config.yaml
num_hidden_layers: 12
hidden_size: 256
num_attention_heads: 8
num_key_value_heads: 8
head_dim: 32
intermediate_size: 1024
vocab_size: 2032
hidden_act: "gelu"
norm: "layernorm"
norm_place: "pre"
norm_eps: 1e-05
positions: "rope"
rope_theta: 10000.0
rope_fraction: 0.25
qk_norm: false
attn_scale: 0.177
bias: "all"
tie_word_embeddings: false
parallel_block: true
init: "trunc"
init_std_qkv: 0.0142
init_std_o: 0.00291
init_std_up: 0.0142
init_std_down: 0.00291
optimizer: "adam_variant"
learning_rate: 0.00117
lr_mult_up: 1.4
beta1: 0.95
beta2: 0.98
lr_head: 0.00794
warmup_steps: 230
schedule: "wsd"
decay_fraction: 0.893
decay_shape: "sqrt"
final_lr_fraction: 0.02
batch_tokens: 32768
max_seq_len: 512
doc_mask: true
train_tokens: 365500000
max_steps: 11155
dataset: "wikipedia_en"
MLP neurons of a small language model. Each row is named by its layer, matrix (up: input weights) and neuron, and shows model dimensions 128-255. Each number is 128 + 32 x the weight over its row's rms, rounded and kept within 0 to 255. Numbers have three digits each.
A block is one neuron, or neurons of one layer that tend to fire together. After each block is what it responds to, as a language model described it from the Wikipedia text at the highest values.

L9.up105:087177097122118131118088080126065154116133120105112109119088139115124168154115176144107143089100083147111124157123108072125107125100065213162103132117142126149124100113151081119072169155157168110119177102055242160172081111111144186091125117092165117132151165179104175156098125112128106132142095169118113162169101124171117160125139130131135132150078122164163145165077092075133069131121
L9.up116:127166145133175052142128008130142136085075221116154165160181146151138185202081126070119168173138121109129073130129109140056106131118171099087150152109097104156128059160128126161048163132107135088123119153122135070169173078107145138143121162091098114114134157108098128128107107113174155143115149123141076184088088102089101135112100166135115060150132172149141132131126092113176127118160
L9.up128:145148176186161106107122169111093124115150204139116191142135117193168131184121148069127155133127077097143103113100219101110136115082182108195119145116120145196153136152145090119068183180117145131099139145222165139112108094187088171092131146128106143065123133137031171096178133103147152122093134144121089132152104128137110111138112138180100130174140154144217131099117155125162153152172
L9.up185:152146163202184129109137124147129163123098143092109121138140116119137092143130167116149161127115130115089128110101161073117072091088053105112109137107173198197093119126136107124123124081128134131128114146174156164164156121100121141168152137090139095041134162206115201147120120143129056079130141137130142165097135171149121096122087107096114150090133076136226139189132168170114075120101
L9.up246:081177109124157164126145104125087082079145194116098189191121152126109100142151116087148114163113121080172092100114103075137026140083132102117172088113098116152119164077135105145100127161163125100105087115183151138110146110125090141110167154130120117120092098191077073131139106104138169136151095125128135144090125142076116140132159158160101129102117123119131169116136173147116134171109
L9.up310:064149104196131132101122107173125118091100167141122112178128095121193110234149123142130158158138126128171124130115155062164071143084126114146183126093169108098097150136148068097118202101166092112133096117150133133164107117091143117194115119082111135095090140220134112126155158118099146079102089125149114092108120115157131153076148123189094114088088176142144108175141109149108130194174
L9.up327:149163160100116092177094161092094161120113132131101131161125117117154147197123142127084149102099167180162073062136154161153167105181131104141090120140080124156103183125129109126051156169114146103145123107154086144183148103202122163136134115129084127085145156159129097176225136068144099150070153179151124155130172103103101161105169152142116154146140170165150116048120116108119107156113
L9.up335:105175126139164087111123032167106124114051082093090123160165107097120122149187188135120146077102141083137136107172181094148102110121076143147104075132055121115102194118114140106106138119093130146144123185123127183124130112159133125098131153151111087067128173173097145079169138149130132115169177173159100147126096147125093151114158140163121168035125155095197131167165102166112070167120
L9.up349:102152143206156172146117119090114143127067129142120137148124133137150145152172174126142141124067146096089171154141179136074078128110123110144175166121087102142140186163137055071130165173070181122129161145117124111162098107144080135124178141127077119141113143112132119117215165125096132134121149145151082028102102139107080087137134196162108085153112203147176152093154052100127192146167
L9.up368:093214164145132103164125097119110110059164136089108120150130147124140127184119126113106095135109089080074203128096149115086096082092079129149153169121121134139104096128135107148132078132134161146113106088098160153125104096133120126050195143123117122132152175101029143174103118139151119139135082108162105094095137093145137139106086162134086112080112095008144161181154152145052069160116
L9.up474:095123155138135125162115114140125091168103111127047176193132170145175133137124143101093134135136120170154103113180151119119065116131065105111141134135101134188143110174080122129087147136143145144113163156135181156099168104141142163180128139028123116072138186141073159166136077160094085127141126145118152140091150166132146116093133166103106159097080128106128106143112155134143086166106
L9.up666:118169125148199075156094143109113154080077148148116127174087178101206115150105127088117143056114159117131103107150154156148166067121165112135109158123077048139072134139141056074114139083116112110085110092153180169089105105114141194129102172086109093147101154153160134160171145130078096050134121182116109185121113129128089130061202159143128195079143211090171159146115135110150078123144
L9.up700:166076144136107054102115069179115134129114152143096173106130154115133126126201133162111139157073140115114099139156133058155097136036102087156147183120125116184122161175089127160102157176179152114144194135157167125189124090100098099158161147089101135146131162103105182162121096155086130113173088107122148158120200173131132082136128141150097099102101118115131116104139170135129141131087
L9.up704:081122129168105116077167098127065163098100169173116137189137143127188142150119167075144090118109164144122151117160105103153093117151137125142160124135126141167144198134108044117144149130188143102144140114118121147101127113151139147082118158144093119135136183157091077092208114115143160114118077083121114090125132120121031121120129107171087170107124134122130167095143156123118088091132
L9.up714:098122123080126072169110092129071093090075182111104144170105109096146151151129152067100081137084168220120100177110175142156121147096122096138146165168142109173128169106071139154146193193117149151140160135154143132120104115102131179117149150126124090166175167134142141114161137139131149131155142164083071150164122130119144135090131101137094096132130203157154102084128113151171176145130
L9.up773:092149138185119112082148120122111209104094164088088124118154171123153150160144111104169143122106104116158079124123123105130096146016127100131125157094143128163100151144107101154186232136119087216137159077143183092096126112125165106196128139097103164080151092148124163097160144125081133133110094132107097122141128151161106106170113175151172141117089145142205160124146095187067156210156
Responds to: Sentence-subject pronouns before verbs. Subject words that refer back to an already-named topic and come just before its verb, mostly sentence-initial It, plus which, he, she and "the film" (It is, which remained).

L9.up74:083176138169129097063138190159079245081128118104137159194112108169163129111115108101139116141145143096099174104134157101108166143135066171160117150122085138095106127112135119187149115102129158193111139149140093099129111106205127141073133173159092112126070179150097150126118075151132125128087058173147122101128104076145104143143121143154133113138123150087169166161153146166137119173191
L9.up99:121109167103137119091139180133090096123097075123127108113181162180147141134130196116152172134148142128154132164086147124170168117133139140179096132145112144130103084128138131157167083124098074155098160140066143141073131128158191150133151128080143138157122107121159128125105085126148112103174133085169106098143094091118108177104136153114090147124117132156116102062108123107170097090131
L9.up204:097170083150149094159117137089148180124104094124123169131120097151142128154107075146113115126121143098140152089169135135106178106116140131165172139151135091155069216114135108140164086159089147165098197103123128184088146103159090140130151131170098098045146125137175110128220091101114109084133101133149101158110095158134100147151174144113148116154139114054110089170147169127129128152130
L9.up222:105162153095097097057126132172122162131097119103127122094167163070103140139198165117167134111099090143131163089151100125115154138081152166158090201147151135109099103126154172192176142169098122093087090122132142094099113129173138121119114156143087119114147077099105181140136129177119096152113124169122134124110116147090133119146155141133137155203140101127138197146141147171109037076106
L9.up227:144175129132073166021117145172124150119067151106114177157104125043117162083101130141176152152131108146109129153159099162096150119188072128164114155135091108139178147088140128164108121197129088127059041170098120099131123130144125133122181122132157137122116140142129131125133078187166106089153142121136103107107139117092148140145092105125136069168149136124110160120131157130160095063147
L9.up262:091142144057112065037121151187106150132116139132136131157104117088080158166101141083150134079092107141117101180123117101151114134122147220182086169193161171107083151116128164119130131164184095175109196091075156135090106128149134120119174143165173063089137104173127136108071083136187120113176170167164156146110118092118128175121129116142137147112135108115156176134134118152140132073119
L9.up286:146139181151100138081140106187124115126123109095066095160091126121161106135096157148197127184125104146156080098130135103130153136173126102085099247090097101116163106134141169174170102148106132137107146154127109154089150111151123137175137145151123154124116030109152133163100067141125089104101144159116142162134077139086101193114118113184137107162110104066097165158150127166160116065171
L9.up340:120170135200142066092094098137125125115150101094121183123097113123165177150117148091095194137175139125118138130150170090139181090053109116190145198087109131156095143115135135104108126150098096138111142122163130142116123108164147114145118122132171143103119101168105170131125068158169063077120134168188080156123114077108151095187137115123101083180130112104188134148164182202137153072175
L9.up432:109111141069155104130118102125122114115114086172121178098160105127122150120106150139119122102108131141147142091163150139102150149088106120144090161166161173150116188062128126093088112166115165132087142110100126107111086109112124135164109150048134096107126136199125143116128101166113135115133176163165095163150129146107097122144106124088148167115120203141178154096140073112117119071159
L9.up657:136118170090083139090119092144105114126098080131097120175123108080154156111086126169153168113164129138185120176129117097120107162108114133141149162162127173134103097103108177204158100172179109069118098113105120128059160147162133126120147172153133120133151153095120134171113090170168079140114183178169108139141092168071122125081118130138086103203106078100096108176128114097085078107098
L9.up669:133201203124132000084115167107106112110111119117117172152116140113155110111104089086133128104099131098092159091184206160165214102122078141103129206128118144137098130145132182151110114117178120100083152136099126138098127079119091155107120129144119072143099137155099122177136105159142072096098125166127130145102086139123140094127095121114149134127136144058155170153128156129098105118120
L9.up693:115168187228086127179135123188144128072098091128121153089130123099140171169098130144095172103137133159064132098127104148137159134147088097117166085154128123149101133125124126168113140202120083147093151119130168138079099097167126113178145184130124117120105096177135135097119105162158138109152085137113167171109086090119087083132182099160141077158098086160152174191111192182102090135129
L9.up824:127158100163175035079132117169102159097108124130136173117092099117114086124070126137139215111136128121125091190146117129101135164157125124123120188122116076135078144123154106144063071101094150102154161093080106095100112102129091104117111186130148129063159127143136141132099127159128087093148099197122130186133152136142132138146080154102103124115106108129166135120166138132103107083142
L9.up853:086115111077114112061132127122097129077067119127124151127116137096140156200146100136134159133115093082139064137130070154137190128156154096191136197137163188188091140152139139098147142169137138136055154124106126142132114121140122143113094117127150134131098061134181106089129149162201041116144124129169111159162080111165068073142152078161218163126127148169124197108148151095136031106136
L9.up931:079137137098124087142108168152111155090109106131095109116117117111145156156065084105139137132157061125109131135166090093105175202090151113150106206153157108133120184119129052203108099146140127215102138074094082116108105120159135129104141181099120102126150109202064151135223116133180135094171142156127118154095089112065027123186126104163151151143103128140152131125128154157096082073186
L9.up959:139130136119145096130131117160080102122145108127066135071088097112152185129088172110152176160146060112135096125123102110122159165090082175112105174134126128165012175101154069145170112126108128181118130128079100108114152112132154138128105129141155135097141105159132138098077090160124098114122106153122084098179065162107146129122106132130166106154087143125123141187137133255143133154134
Responds to: Proper-name final pieces. The last word piece that completes a split proper name, mostly people's names, e.g. Ash-ley, Barb-ara, Clin-ton; also places and acronyms (El-ton, SUNW-W).

L9.up141:096130133150196111115132118143166168103129096164095102119073129143114151101106127148125106145123123081126136166171122164119140168093101157148123180082138061117081117115148103059099109125170149183120083059076176099111076100138103173110157105135163135102084180151110143108145135181133167109153059146138122080172107139144109142137140117107147122121090120149196187115151092152123099180150
L9.up193:123137163137115130063171177173150119076083109120094121109082150108134170131235127111129151110103091097147117131124144108169115091092161040182134136073096201150070212140126117120131127247129197180100078067185142149143136107120102166152141120140129139138121120136134106100120128144110156131159108115108153163165102081132063055118113159131133144111106104135227180121166177114068168143177
L9.up233:099132141134113094131073085128131125120133130159123150142084096112141133143146169151107100100104098084088127105178124134058116102052152151113120127099179109163152124137116140119081147164044111104105178172161145089092103098094162171130108168162113133059153146135127129093152127107104126133135188152142165164137139095060155071120164119080193116105128160180114072152125097160124107147136
L9.up254:152137155160166066108120146128120110095167138148106153082086126115104107159121140156139126085105091102188119111138174171127141187127158094122094182128181089183131134117134158160123113227092113159104092143125123128103097112146082112113087184161149131128138137164113076164143079112090104114116058156110113107096096155156107098102095116123142120113096143138177129122152090146184064072174
L9.up264:077129166170167110164118106103150102137147156124144148122088136090105127139199120086106099115065084092198052112125167148136110088145091175138124080097137158164128139123190118095092161164190122128163134167134189167195074121120125113174163136112083141032145116144105144154150132135116141135161075157141090124136106127130079062138144168120144168107129106187152172139127129111158144124092
L9.up274:110154160144100119146084072123127130094127130160149158059138140127144182135119141098143113030089168147179164132140110102134142126087184141139130124114138173161111118104173145089128136167155122119124026170139174165166050108203091097109097105122102070185076117143139128131134140199156116156128096093125111141171099125130087104170137136188115129137127130130135207124083076185134111092127
L9.up380:094111078158108104107076143129128155085148140139113123187056144102132116099147170101158164104082082042167141147114068138181109140155096145145128194120169144150142162131169098155142102159137081158097081116104111111143095103148129101071129117159137126164128132138089028104121148137148126139143073125114078088108125116139069122124059112124145116157101156129157177155139160134151164122197
L9.up430:129125114105158123117132174121119138112129166199167140203078133094125053103218145093098107106108140110150067154129147184188149108162148086090159090162068114142135096063113182090131131203143183175093107167092149158112129115097110148134149129153112137083166156138087106104172076107181108083126123105164080114076138104142120120143098172144102109169159128137115141136149091115081124126115
L9.up470:099134129167063126127103116192081176107117096148098188073122103106118120126149212093164098106141188106124172131162150095086181196066094138149149139144094083171178162124151114112143099174137131203103165160117118112105082100176161129145121169129155120082134135147130153115179100100128190171154124142095094111136136104106107128158088114129163130181098179179172140179123055166148153083141
L9.up596:150159137151175125097119113174134147119151150193089131079079090155156154112109128151114123097083067126101140152165104119129136175148155161130142122115091109102105173121185110108147134169147181121074052109048165163100085112167132118161094112156121126100094077187135100099080118136142128109087080117126089100140089125147091126139129175076175127133102114142108166156117088136094167124113
L9.up645:146128108153120171095135106156117102094119123124122067089122078093137198136160123181119129104084113148171111091174100084127123103115127127126122204153182120111106202150109144147107111223192168148125134124137094135136149092164144119188140154179131117132111175167093079134123122128137154099163115159172129157088151155131077119092165145128105127098096170165116172087182149161171086116159
L9.up728:136137117181119080175079107186076167096105128141106144090124089101148087105128171108153110100143110115160118131173172085149105158085082082108144152152105161180119172089115098179091123140182140181141115117169160110095110115174186113072125125146209109100169093137183159148123152182127161135176089179141165111115127168180098150110096122106145131167091127095215105151148156172124154143116
L9.up793:134129180154124167163064139143133181139165135141121110098064102126149115118171159189068096125081078155135115119176205124199144126060109148068100121092139170166073128072140098124072103206120118151087062172105156136123114097181115100074090161122103122112143184188140171189061098162152156121215117124120111182122151165137120095134146157119121138105136124164165166159124131152124148147150
L9.up811:142070156185125128115110146152080126042109098185117091120114076140127111072127110129080140054119080110161120114169174075169077154102123108167134128122126172125124159106153092116076137209161119193081203138132141130153123106136154119148068175173146169115119136173111149134158146180097119127188061133137148160123160142198116179070099153121113134126144110177160197155128150123144129155139
L9.up849:127186123178099160117112148156123173081102120122197140121109191115090099137097209149176159129105035116157116121158145128146127147113113135093149186132165168089129156085139102156110108145128170149096151122141107086192105114149143112146100131106138112107117131173138127108132132096127120143122067145069103137119189164147127123121115125126103136159075220173118158112124094114166135120159
L9.up914:154192125147104105137116125140089184100128153155096154102105085075119205069086135186128144113132157182126112115142115121148172104072068134120179177105130141129099181099096128110144147146150161130104134122142113116187156096108116101086122165176114145091074125165106141084085117143146138151168118141135160185144120138117099051102074128096177136211086131141114148164130148135153113145229
Responds to: Mid-name word pieces. Inner or final word pieces inside foreign proper names and place names, especially j and z, such as Kumbho-j, Su-z-uki, Abid-j-an.

L9.up30:078148164145129163166077068146088153092128183137122134145120175163101121126122154151117099108103115149131098140110156127107122155033097153096143158119110133159090124138058175149077076140146147177165199165145119172129155110165125119098180155090200108127195181141089159132189153117158124132123125142151083127140156119120101062106096142126132073165099136195205145133095150137157089163135
L9.up118:126162151140147104127109122164114152070125122080113181064113127141157149130109134098156199169124132070095130175096131121085124146087158095069122134107129121106165125064121106101065129153119080152138133113129141147131120103139112152086143146050112093117157123143108117121168151127104196121151145115141108116078106128103138171064124131118126119084093125167126154172152074168169094144131
L9.up165:083150168147098109127122128110075177132124152077076156123082144126150131154109110096177160131148181103059143168167130160041211131123152086110139115116116131163165123147139134139085099177067114235136144109076068121127130096147158154109126138134137120112116176145114156166159165150131122132138105160240160165169073115115053113151135071131109149161100158124218095096128146123146098100125
L9.up263:112097134132106153125162115146146151079113111194127141074114080145159129184129122100139109115166128106073126155153177100053141152095083172149144092124080066142188145138094199105013105168161162186163210127129158130150161104124114126179129129110142113123132175106087136146150107135115162168164148181127045115069155112048157128120110080152122156098131117131187051127129161147163136098146
L9.up326:082102131097102169089079125142085213099095138077140178077163133121117179106111148103155151175151185122114123188143107120118094118111115131131057083120123166148156123056147073106060130162186130120164145211055220142153090119144157169102113161059197086163119105143140188106118139113213158131148097137159116119132130083151144133146127148117102169166155157176174110166094105125180158158129
L9.up388:158094104148154105147098059119100199120143117096100134185101112118165110174131117153111166081096156147113143099108112094111100166134119202099121121150116108107144136127114062101094152139088171148191128135113158137147134093157139157092154162108138097083146149179158131142221072130115155102154120208087116138118025117129110097105156162147097129059117160145119118177132132149152084173140
L9.up670:093125126119173115146130069170159099104119154157114135150140186115112116115087143075115185106144180158149064096170176116119049158129148132086103106167129097105138148099137120124035165126111127098218140161164157143145097119135076151078152139127123072112156114136108056132123055123121186123088157106094122147108118112073126134122115206210086157132131136128129087084070085110142100143150
L9.up687:087137118148163145146137072135112130095096157116116159132149134152114149137158137156162166130177165133125169156067135090065115122101135097120120147132067167162181138087110084171111105117099165098148158114124178165076113111150156131104104157062126133094154143139113223123169129101107107114094153100168128201136100075164139134188078133137132124138076121149204104129162118116136115139133
L9.up690:159092130204134168173089157171164192122083151117126070172142135108089142098172135180151098064123150162119123168170151088026107099076169166124143165084160160161169138166128181158114113134138126117087146118073160140148128090130095071108150141095109152171122109090183148148175092199208097090114147098118145179141078129139126096073160130127152173137114146158096097184186166126093079165152
L9.up770:084193130150052134111116147110079123038107120093103178205108158151142110153134096105179126168147137107101064109129130121034113161119045135129172105175071098144154167131124089125092113153094131140179159136084204162201146092142157131087146131094162136106087117134102098104123167127123114138149142157113100151153083087161113174135199141156126145166101153102186077131103115133135156168180
L9.up782:127129112114153186158093127154176070119091153073110130137140083145135163147146154144160105128121131138113112168102174135078149105114140136170127114054135138175090158163121235121135145143060125168161159123112148152127190106127144112157148130120144075156131143120105171160131181112130123110175122177161165115096130123125168116112151109123163166134133097138119081159097125144144091100148
L9.up830:151103179168095161079124042140115161118104158129119133142150160125163136117104175088178092124101124175107112145128134118127101161141121166132158143173113181141164128165029177148188144156123118139166132114108191207131142106119167132108197128116117136201124113166119129139122132195138143150145131149121118107133121179143107108106107224129100104145091130170173101097117101121146119131114
L9.up995:087075130104157139127139064128129153106133167135105189139149129154175185181137087128099119131100139134146121152113119108148156117120119134133102103101113100157135168166072091080042142191144115112157159142073187101147141131128094109131135193098147126051126121122102140138215073142110107126134146189118114138098128141102102117137207158056116111150130143132162155143133108120065168172111
L9.up1003:098153135116206159139109087161118177082165144107131063067078207055136139164129107086143120145177144138088126121146120052123061171112145091121107089133081083141166123137114138149072171116128131116146108110114173163138140100130139091131109121140141145129167200147067195134158114124134161159100105192165082162132149173109103068123126126102165110188105092153144071182129104158137133158104
L9.up1020:107124176098146086051128136141109128115124126116020115076144133110112175101076096145183135116089099144110066115089123093183113127094044133141069139082142136144207178111108130122063099140108128187140216149095188131161153109142138118099152118103134119119150141151114114132136121092142132131165211098104150129135122155126148124157126182128072111148075113116158118191155140074172120136097
L9.up1021:108154139136099128176085072164105129110053207061093193125161185109121158164111118104117103136112108141121111092138117082089168177081110127094147129065119099131189140110115170156097089151095084128151166201078161141144109114145117092093168179140179118183155169110094121102144116195176145158162086148127092115121110128095111107175146150166115160133107131156134076134128103105135135118163
Responds to: Noun-phrase modifier slot. Articles, adjectives or word-final pieces just before a noun phrase's head in descriptive text, such as a, the, sm-all, e-ast.

L2.up19:116117120159082147071163137134112141181155120141082102128108129105116112155150149121194134079099131174101145189100142087101111126122077111117124195113098141148166114164118109144197156111122149131181173082121120095105107097102137156124101147100127130156146160088084153159169064183104083111151159126176098120072108069126174062134075135212096057145095163134114118123167123111122117145162
L2.up166:082139188173131114133153156109159153171205109140098099097129093112123111118144116128158147103140141061099165110091193161088123090105044123184138165091124108139147131155149090098138076074066141101096142138152105162147151089147112140107122184100105119153135131146166212159113134136121055078152144081131136176153021152100165127156171130123166115162105105062160118158136137161122095171170
L2.up360:086183167131116138089120096141131089163154110167133105106089082113149117124141147141149172156132205103115173125105174145153128125074129123115158153032138142128110195174142109138118120092095156109121113136173081118166157106139126150150161143122106120149125156113117169170118108147089107080116128081174202165178091097120143092109128142113148158144095141128101092207118164122108093165125
L2.up437:096166139142145187125151183139165110117205068135136109139117098119116147128108163138161127060101146128089219125176162139125109163141127127166109129091125170110125147122141089115137094050080134105130107088163085140106161095135128164121148134159076121123116130103185153182125121107113107139187122094129183130224070130126073070107133093110129179187130108164128129180162127106121126174195
Responds to: Word-final suffix fragments. Closing word pieces that complete a word split into several tokens, mostly "le" (midd-le, artic-le, cast-le), also ine, ve, ley, ire.

L8.up644:160142192157178129094094163139103110082119125126127183109137183106145141152106139129175132152028118142153068131110132083131120127092168109052094154189082098159080154080087130138102158139139153153109061141131142187148115117178097161189137130098105078137123134194167128109164093138171115128087149159162076113087111115156152145137088167128172079087085154129155161128103137108164141071161
Responds to: Post-subject auxiliaries, pronoun subjects. Auxiliaries has/had/have right after a sentence subject, and sentence-opening pronouns It/this, as in "It is found", "has been"; also mid-word pieces like te-chn-ology and Can-did-ate.

L8.up303:095128113134127117133142103115106149124105166113128164110141208125131109149156100076192146146146157181135136151125160094070129145114141130082147098105066078131163102165115166163159122136116099175194114121071136127135145107147121046103113134158158170157176126117123124085195146142174163167169081173103055121156153106081111110129143125154150178150066129168111148164102170159093155138159
Responds to: Noun-modifier word endings. Final pieces of split words, or numbers, that modify a following noun, e.g. system-wi|de effect, Fac|ility ID, 30|% decline; also table-header pipes.

L8.up38:093170168125134131131102118154153129067085145096088113134116141117151187128152130135196143170094126106162152118098145141138137147098148129090134175156139089185143144191133124127123111151101107163101141112107176177072120083142098135162167124196143093088157131147124107123160102111147037102059106171127146153102136113084107161155178171134096100155095125139144130138132137115114095069132
Responds to: Word-completing final pieces. Last sub-word piece that completes a split name or number, such as Liw-a, Dal-ai, Burk-ina, or the final digit in 202-4 and 201-2.

L2.up36:063171112164112151076137135148160141150120173146110167072149131128123129146138156134148095132113133094144159191094157084151174145082075151134098139097104134168164146105122135134156099116133123190128134181159122075149122115209114163111117138149154118164106147148145067147144108102169147116115144151162127112096085184134117187137049099170099142090141083138164237120084157142141073105154
L2.up202:137127100169108177097123145121159146166105152167143140098116178107077079123111135111118099147106168125117152166098162156156184114074034166066140132087127106070136167118155104112183109104137192132143120116132094070121137107126079160157118102104147160165096151119143073152082142115055121137082164146178140102073144163149144119071048076091136153059131044104143178114128210133174076089142
L2.up387:133142117121167161136103083156148099207156122105109169131121116077144139211117105146105172167166090053130099082100096155151115108084175074091137153105146109208127170109102161112094204160147102134148089174124187124163098151136130151158103123151124093141153157133105085091194119118176151113138109098129088152115094085132164072152139164151112046134094126097129143164072105111081168145134
L2.up413:090198152199142088068122164174114073137111137118120133139164092097153132146142140141105194152049138123147118109071120153113170147102056108143149154109134112083152088132080090134202139161140137116089186209102067089102095156141091142134117130183080139120095117119120082076113083114111115177114138121133134078136158147116148150127136094112128171077104067159181196104074108151123117161144
Responds to: Table header separators. Markdown table separator pieces like |---|---|---|--- just after header rows in election, tracklist and roster tables; also em-dash cells, relative which, word endings.

L2.up228:162145132105070193068115134145124124167105142113107125104117122118110088148132090121180204097091114181064147138166163054111097121111134103125164163176130136063168139163157116131168135115127187110121132061125126089133147086127121088132117144088104111129163159133159185142191094135092098077110194092188095172110107077139169101149137076167119098197099112200154091135153142111167134177147
L2.up378:206075117187147071052154076159154149110075136140134131160183121099122132124139123095130144163097057117124056112106152099132117093123095113098148139134126164147096088131155081114061134193196126129089084125106169097084155140111130135118105132089134122071123148175142074095134136151132122153099095132113080164102102129157182147095036131112165137076138116169120142157179058126148152154090
L2.up707:156167127153136136099111076153128156142161142143117136129088092102144070090127157157182159138126167110085163117128085123134120154134127089105190176149185135151103141191101077118163163138097172089146077121127108136184157105186116103134127157095165106146149189096093146119147127187089096050096116110141101136148132024116148077130155138127129137155111151095046113160133147124099113165185
L2.up859:116163138109154164085171147134150144184187112129132087139164098109043137071115136105169117068113137128103178108162147117111077133104086098154129174106093170152086159170140113158191109056056191097097184104170093123143177081123123094087079159101120122124163094118129159164163076124081049086138193153147136157137005146117150114144150134153161147166094113136162111167167129112147145131157
Responds to: Word-final suffix pieces. Final word-piece tokens that complete a word split into fragments, such as -ine, -en, -k, -am (Def-ine, Argent-ine, Gre-en, struc-k).

L2.up92:131179111144186150133119117131165142120183162145116147174200119132131131125099151153086114109136112157101120192142170153097155163103132135160137128112164116129172090110226129128040134215140168099085131142145137113071108117134166127127166096148106134198116158068153176134186214170125166135143112117100135110118133126114115145184116107156143159121125172140207137143125172116110155107099
L2.up541:121168115159200078143140106160179127088117140101150120128180203121140127120135169131070094171104108168157137231157163101144080123077134105138095135141164158177143090097144159113060113229189208199103104149211140112147115131146116158083163151165086127157108114108142150162177147168129183138109141132113145128107075138110128147183089127169151127105120117104141153156144139143110067159151
L2.up1002:145089108135160165119137121141134133147145144143110141133144176080110205147095109137106112058115142124080075084141184160119140139101107114145126111213110148171103126144107106123093156128071109121124105158184142080138094132103124126183135118092087135160078114124114121092156157193140082132111131106074080109131129080125133104132119104143105128092152225168168233088118103081096197080105
L2.up1013:103109144111208105148125102120127093111066138115108129165180085134170131150098157135092115134092101166152147166169156162108077139079104107129171114135104134082127066132144157117092157173114180157149019131217100133170116091136130138135135126066107128158099122093109184130165212141111131089121104128150131105124042075138134104190075173177129148119116215060161059116125147116163082162138
Responds to: Word-completing pieces and quantifiers. Short pieces that finish a split word (the q of sq mi and Abdulrazaq, the but of debut, sm-all, -ight, w-ater), plus standalone all, but, two, three.